MLP neurons of a small language model. Each row is named by its layer, matrix (gate and up: input weights; down: output weights) and neuron, and shows model dimensions 128-255. Each number is 500 + 25 x the weight over its row's rms, rounded and kept within 0 to 999. Numbers have three digits each. A neuron's up and down rows have the sign that makes its largest values positive.
Before each neuron's rows is what it responds to, as a language model described it from the Wikipedia text at the highest values.

Description: Word-completing fragments. Second or later pieces of words split into fragments, often verbs or fixed phrases before their object, such as associ-ate, g-o, cre-ate, New Y-ork.
L2.gate359:492505494480524509477479552488463485506537541529510474482528440528516496506497539545522501489493504491511530524488473537517473481506476500461491500479470547503468496480462513496489498539490442488491509489521485548485524539494483497506480498457480495468548512515482531510471543520454504500533488488505551483484511488527486435496545513533499505489489493475448499475513499521508474497495
L2.up359:477492464481512491518516504522455495514503491485498469485536484468482489490531503507515519481524496506507545508459482498426485524526533507482474507517497493500522536535490487519534523469483510499509482469522495509547484460524506511465535539507457458498479503500483509471464524517423502545519492504504514492481531533503457477498524496499508509502531492536489524491468534491492454426486
L2.down359:514484478538479516518481492494490484458534500492493460487501530488521523482533512479496524501480481517504474500482473505475538492515526475455486473505495505509489476482548482485464492472471536526505477523434513516492507464453500449521452500533500449476499499505514532479516488470475463524485489510492530506499489490507505488533531492511496470517460532474514430498501503471509545513484

Description: Infinitive "to" before verb. Words directly before a bare verb, mostly infinitive "to" plus modals and adverbs like would, could, not, only, as in "allows REITs to own".
L8.gate507:508481538535492468506502567489455568494526473508500466523502536487481489492525502493476489483505513473528463504490488500519473464474523489521522492458498482539522484546511502486520551511515509499539479450496525495480468487510522494443505477490472466540492496541509531503464485469511525506519504508503489502504512557484505538495538540458529499526525470497461495457487504491431510463444
L8.up507:491519523508505476525517483450531545459487527465529457467465482515517537512501503468450476524495499495464493540504525488528493486497507494485511484511463508485466489504528501514495480512545534497499527515517543483530499507500519497493493480509503528464529496533498484497460463507517486500542544465511507484569526465469520514491516457504508516497491497485505457493498483496508512524476
L8.down507:493470454534519460501474487508516484476478521516499491489493480498534487515514474466498545520555510492538484487473518494481443514525514513487503477478535487483490474472496494500471517518505522484500498500493524520479509540486511490493483488538480530475514486527515537502489535526523491470527529465488488496509492482470509494496487506472544480529523483495495517473494498507500484542486

Description: First-name final pieces. Final word-piece of a split given name, just before the surname, such as J-im, Stev-e, Bri-an; sometimes split surname or place endings like Bjørnst-ad, Chenna-i.
L2.gate607:506529509517520512516468498506494520524490456482467478573510528549463470491484463487507485489527477489495521446463491459508496483481495491478515466513502491490512489504511487507477495490506500507490514510462537498512488515511540520490483521496517516519529519488498492539472472471501520505494495468498519514503540526510526547520480479556468536523512512539494511508461526479469519524434
L2.up607:478513512550492542510509470487486522499506512451437443581484505506498510497514479505498470468508519476517564509491495478520529491461493463480526493496511504502528496525511471511526523510478500500499515512448498463500508476521498466551516525543494531526470470480486496482483473491486522519503482485514501537500516488485498502499474495571505509504516514518523505511462510473486541526484
L2.down607:499534502505501508479483476490443521478473468491502458511559470462471486517507489527459484449497470481557489528521493481527478529497489490469511500490502476526543515517519510519499501570494475521539502510476494510470506482506456505527554511476478539514499466493484427541521474486523507503489468522501497505485435506456490526498471497533471465491531489478529510474556513470523501469556

Description: Mid-word subword fragments. Short word-piece fragments inside a longer word, after its opening piece and before its suffix, such as elep-h-ant, impro-vis-ing, predom-in-ant.
L9.gate405:501457506505447482488536471449485468445514452501482510465485490500493502523519511500467498454527477467532501495497501486477524468500500514516479489484536484499526498497505493487502521534506506495492525506520562429504508492519500515440491478507506521500489433520498528491464484533455492486513516555477547503480515498505498490484544498528495490531490497493466464514487496519462537465547
L9.up405:514519508503494506475490538527439477498485475501532505490489482493483503489473482502526505507499480544506523520498482509506504494497538508533518488482484480513497550508525522466442503524512499497471548446465530487503489485499469534452517487437500517513571489489494521501494488522502489488470502499483491529435469553535470460478475522476518500475528506523496501517538527509534488508469
L9.down405:494505459475484507505553478537499488481489489476470550514499483451532490478526449492487481463583582503504529493477514500486524483517503506492513519469498492487551523486479506478501475513443517533501497504502510460490480554492507470485450520475514516493525510497512521465496500502480501474511493473550517461505510496497510520491540499463502487491508505501483497503532499468482501500494

Description: Before a coming value. Function words (was, to, with, at, of) and table cells just before a number or object, e.g. "makeup was 90.6%", "led the league with 492".
L9.gate53:474532473460487486511521519517494502516493499524481479487456452498488475533499494509517479515530487524492472480496477495485514472508436529492489511502499535495550473483532529538503486482513488474497499493476517505505505483484499480513495474515485546449500461515496487508520519488491506504496502504480507467485495503491487477523500502423469486521526498465484478520464492487490444498471
L9.up53:490481468495534460480494485507532473474461477481528529480459473516492531469550528512512501438472540479483530509482450529506503498516494522522523518504512518552471527499476510527500530507515478455487498532494469468485529480518461466513503492526430544513471509510508484476446498537484505519498475462478491516470515531495478499433543493517487461466518449464497511487460494513489502518498
L9.down53:444496481501526486501531495485506520485508490519472485482493518518531499502482503470495500478506473464537483494478545470490460510528456494490517481529491460452496492546470509500495448516510469453480516503504498434544528483523513513531438484509495453469492487531509476471503528460551469513533487524478525435493472496502509507523512534547498477473475533490501592491508467495473496518498

Description: Noun word-final pieces. Final suffix piece completing a multi-token noun, often a plural or kin term, as in par-ents, fa-ther, lawy-ers, plan-ts.
L8.gate90:517537503488493506499504514523526466498475437500529493493512506515446521494504483476519424502498478541523446472487500498511495453430463528505516523521492522513499528473488500527463517502502460551470496528519537507482531511503516503486493472510518498497462573507501515469534458491515527499497494520516544525492454489475498512471494490546493472482462491520454507519548481535469499486490
L8.up90:506498455445535478512503480498489463539484531504486487529518506516486513508478501545515509473480493525479469487512470489504474473468511519488482477505483493468497441441472469499458465486518495480480459532514473572499479507438524527489498558484574532510500481535467531498506494563504461467500507484460509491486465479471529502503505451521480512479493518481532506466463530501490478536499
L8.down90:529547545505526489522531474501459510517467431461494498486505527494544508519505485528512495533517467511498466475490506503500504515532465510522556480488502515496506536506486507520518487477517544491516491506496487515532504488471506526467476535491528545485506485519516500536488460449501520513535469498467504499446497493518456486498498485484504530480475509498484523498487532493465525494517

Description: Auxiliary verbs and headings. Finite auxiliary or linking verbs after a subject, such as has, have, are, is, and "==" starting section headings; fragments like eg, ey are secondary.
L2.gate183:445468516485524489526498527438477483471461497491531498509510507517502506493524461561489472484474496504486485501473487494446550500496530502504489520517506491544510478466515463499505461523549483482502480470501525497501474501517503510503486519468494494500504498534425471513479495446490492465500479514507534493527503562489509480474502520510492510496502493480498502513485521518527491504488
L2.up183:489522511472541499488480518456489508512454511507573528512517528481496508475529471513484501544541530472470517509523482500482534530498516477486467491517496519486481488505529520493473467532536486496507553526492513516503480463511499491491459497488479444523472470539506496503516529449522519477523502491511483489495504524526535520468512508519493461510497504477507461495470476476531461565484
L2.down183:484537493478489491539532534481485527497454513526453511494475500513518542502505542438501515512523492464543465478508508505557558481517522494484497495520498481488501515483452480506462455554501490524486493513519459477527442539484537478511515498525487444496501476495505514503506483500542486459528465498522480508523532512505479533455482476472514462492472494476566553478463448501475504543527

Description: Biographical predicate onset. Copulas and linking words opening a predicate about a person or place, such as was, became, has been, the, mostly in biographies; also some mid-name word pieces like E-d-win.
L8.gate36:480468484492490473479490498486527466498520520550539489499526499501468503513467481514497500498495484479510505511492445482503508509500521491500451488480530501495515517447453478507514512496476484501484511472477500451517521522500506481515472463507473502534516486467453547477535527508513543485530460517530558525501558545485539515505529519460500544505503502474482558486490503521489485537528
L8.up36:498492489496557470524511529492490490464488506486512515504546493462529429525508475476511485475485456518529485474511475477522463510471501477546441488470549482489494489484469475459531483495515517468536518473507489517541519527489531504527477517514438474542455478490533529487494537514505450564494483503490525519489507509519486513488504495475546498494495515494525487513508519509486491504478
L8.down36:480478500462505495531466512504486486506512517494480468499523468493526507492533484553501497489485489503454519516504496490572552479503493517521450516456507533496513454488495512511520491513513494491506510500501489494513464503517481527486484506550510442489518514475523490486516527557505448514470517496503493531508539485480502517512508495551523480508434440510465539509512465491530494512487

Description: Sentence subject endings. Final piece of a multi-token word or name closing a sentence's subject noun phrase, right before its verb: S-am, chann-el, chur-ch, Th-ey.
L9.gate472:544464485504479495501508525459512531487475497507502536520555483527500502509516468489459492460512490468497490483493493535506489496506503506534499504487479478478508503511465511501489508517508477480507482541505509536498527505464541505445503501499509537510491516475469454497504503492537538461527483484458495481473522464491505491507488527502563499485472468466498513500504477463493474474458
L9.up472:497497493536509524472532503465511477510481431511512498516510502555532465466527454481518482529496505539498485484515496492492524522514492516472526511526478510498542504462509492519507507454493450517488495496550515473500528498507519477540450499478505493541488494505521465500503485463505504538512507469540552489492482500523548483473504491501485470506495479513525493485485490482539458515494
L9.down472:482503499488486495492508544528481553511476474507497476514509501505521507486481504528549488481517514470470449498504484515514536487492502510500526462494495527519462484474512488527481525537515536501480512519495484494480517514504523546515508506495473515489496528507506496504512494469532522474531483499462494516486488511519472544510449468458507521522503500482478499471492488495472458482500

Description: Modal verb completions. Word-continuation pieces right after a split first letter, mostly modal verbs like m-ay, m-ight, m-ust, plus would, di-rec, l-ight, c-all.
L2.gate172:446480538553510488490517505502486497463521531493498535514528490475509469485467521543513509553561497505522515499502511507513501532498489520494475510528479508494474486526508457488522533502477506535494515491518519538441520514473480493470543485493447508514538522446489499496525531525513539488531487493513502501519501546494494501527433528474491502510484496496532546460495460476519495527491
L2.up172:458468499524476479480486472511480504449507522533466515522568489472494474507477516498532517547516478504516487520457494455484506473497486514524534501520499521524503462494526475537492515484540511504481531480525504525459496485481506496494506456532462479527528474494487494505499534511506510457524472486502494484495575497487453471516478535499449493479483523504487493513494482483492481482480
L2.down172:487527477484513470457499501491475559477498530557494458526485490476521534501471513452492548497502476502502476505480520479519485513499493525483503528492501513499479500556514472532497508500492497525497512478523517517458491507507517475458528461537479536556547485525515467505493554516482517507506499486513504503511510540423478493483488522469510507461536498497515481476471505502466493540484

Description: Passive auxiliary verbs. Forms of "be" (was, were, be, been, is) used as passive auxiliaries before a past participle, e.g. "were broken", "was named", "can be tried".
L8.gate627:532492461490463481463511507488494560504480487483472504536485514476544558486503495491508497448478515485538466519538526516500510500472469502487488505500551459528480501492494517534453446487525457486495495517516530524464490507468478465517525533458517494524483522499485502497499487545520469483484496487454537475530518492477481505500485559529534496473499495494502500529521513480509485499457
L8.up627:525487488490480471471517510460487480500525524525453549516487504444488502510488491497505525505503484514492490522498501545469466506484502464494470519507496517499533476487502543514489493507492503533509555510491495476514495503483508436532504521520465517493499476527499484523459487486514489495500490482474445500481547496479491498470453528488435475543489465447505527485527471503521476501459
L8.down627:476484498489524470497471508518477479504512488478567476517498513525484520528491524504469481540478513479526454449491482514433523550482516540487475545507535525489532479501497502500530498473525471481513482490475529500485529488489506509488479434458476440489513537505512431459467538520506505510481506527487550479507505486495476517496466532473492511483502519529505559477513507479494493520522

Description: Mid-word verb fragments. Middle fragments of longer words split into several pieces, mostly verb stems before suffixes like -ed or -ation, such as det-on-ated, adv-oc-ated, sett-l-ed.
L8.gate28:528523529437544540497496496525511473496453502512502562499517501531483506494496498466444506455547515478515505525514510516504466492511471514479480501464488474502542539513492477468468537526540490459511478538467534489494560519496519515460513486472504488500504492527526493501481464497510519515506503491503529462490528484539517504470489461494496525445513486491488547500511537516511563517490
L8.up28:474495503503488529465497481524492482483510515481498518550479505516483496505462507528515483465513498531434521471509504490456507478520463480502507504513517462499473511496474444524530504502524472544509524501508491474538489514524479515526451465546514535494514504492493509471463513499497483484466490497498496574474500471512489529465482487451502479476517514473489497545478517488494466432477
L8.down28:449498509472487488505490463499480464465497488467524458503541521501530506527467535497498492499460529538493501466497539455502506501527514512488514510568502537513500526507485488505549540502490486511487508492497520516500489515527521496508505497492471463506530477498500480480468440520481529505512488523481511465467461556502491444491486492463526510529457465515521561575553513482503531515507

Description: Pre-bare-verb position. Tokens right before a bare verb, mainly "not" after did/will/may, infinitive "to", and adverbs ending -ly: did not appeal, failed to win, utterly hates.
L9.gate267:514441474493472465508495547552514509432452520512551520451467517497499476516468443545542505470501475519525476522515489467481458501516501463454508489508517515526504491529501528503496491524492527475560503536480502482478471508495511510507500505539491565518537509532489492523485517480447461489447524503518528544515521515527522502497473472498471526521520445489500493493481480492491463491505
L9.up267:517515487521543523517540555550494519516479447490518511493502524446468490512495496528491504524492495538509496470509493452502498469478481495511537501488482485508476485539503494496491482466466458526485469502500537481467480485489498508524535475455488507480497529489450507465517488480523446514473490481467478473504467540502517512489495533471544455480499488513481515544460496464449487480526
L9.down267:496533466526496532485527528497506466492500459473509497524483503461462515508485488501539490533527495485548544469500524514503486560486496517497497514478500514498501476481503492467508514507494498486532480548530488473542518495494499489515504528524504530480512480521479500507549529468479508516467510497508468534502526540493484534511507494483507487493478485488531522466489484489483472553485

Description: Mid-word subword continuations. Fires on middle pieces of words split into subword tokens, strongest on "it" in comm-it-ment, comm-it-tee, adm-it-ted, also mar-ri-ed, Exec-u-tive.
L2.gate602:493502500512541458508539525514520524486537424497491516443519443486518533525510502474529486475519501495521467481498468494474457468452474502513502537464514530516505495488492493491495533471518534515515489462478527483478494492510488496494478494460511497462503520471487513488510507524463492508501456503498506473510555568532471498464510456528473507518549525463550530516521477480534470509492
L2.up602:492470472475543501506518514469488475444509491515496511516485490492480457489510544499501494473476551472464475545488498481489486480532451524503510537526499500493483514480470453473526566483485481511501519518468486509503492509491482544476543479481494533507525523489480485532515501518517514498533456493491518481493527533474481446486505473551508535500501511524514477448517456492508501502519
L2.down602:543494527462483490524506473504478475516445494492527537497509521500503494499463530489507496440484507498496475504503549533496507531473485504510524503546501484526482516546508509522504526502501487525492511536491539456497450509457490488557504479490527530550499514469509494532528480470534502496506482495467483515503485501509532511483498563513477510536485498522519477519484452498520488475498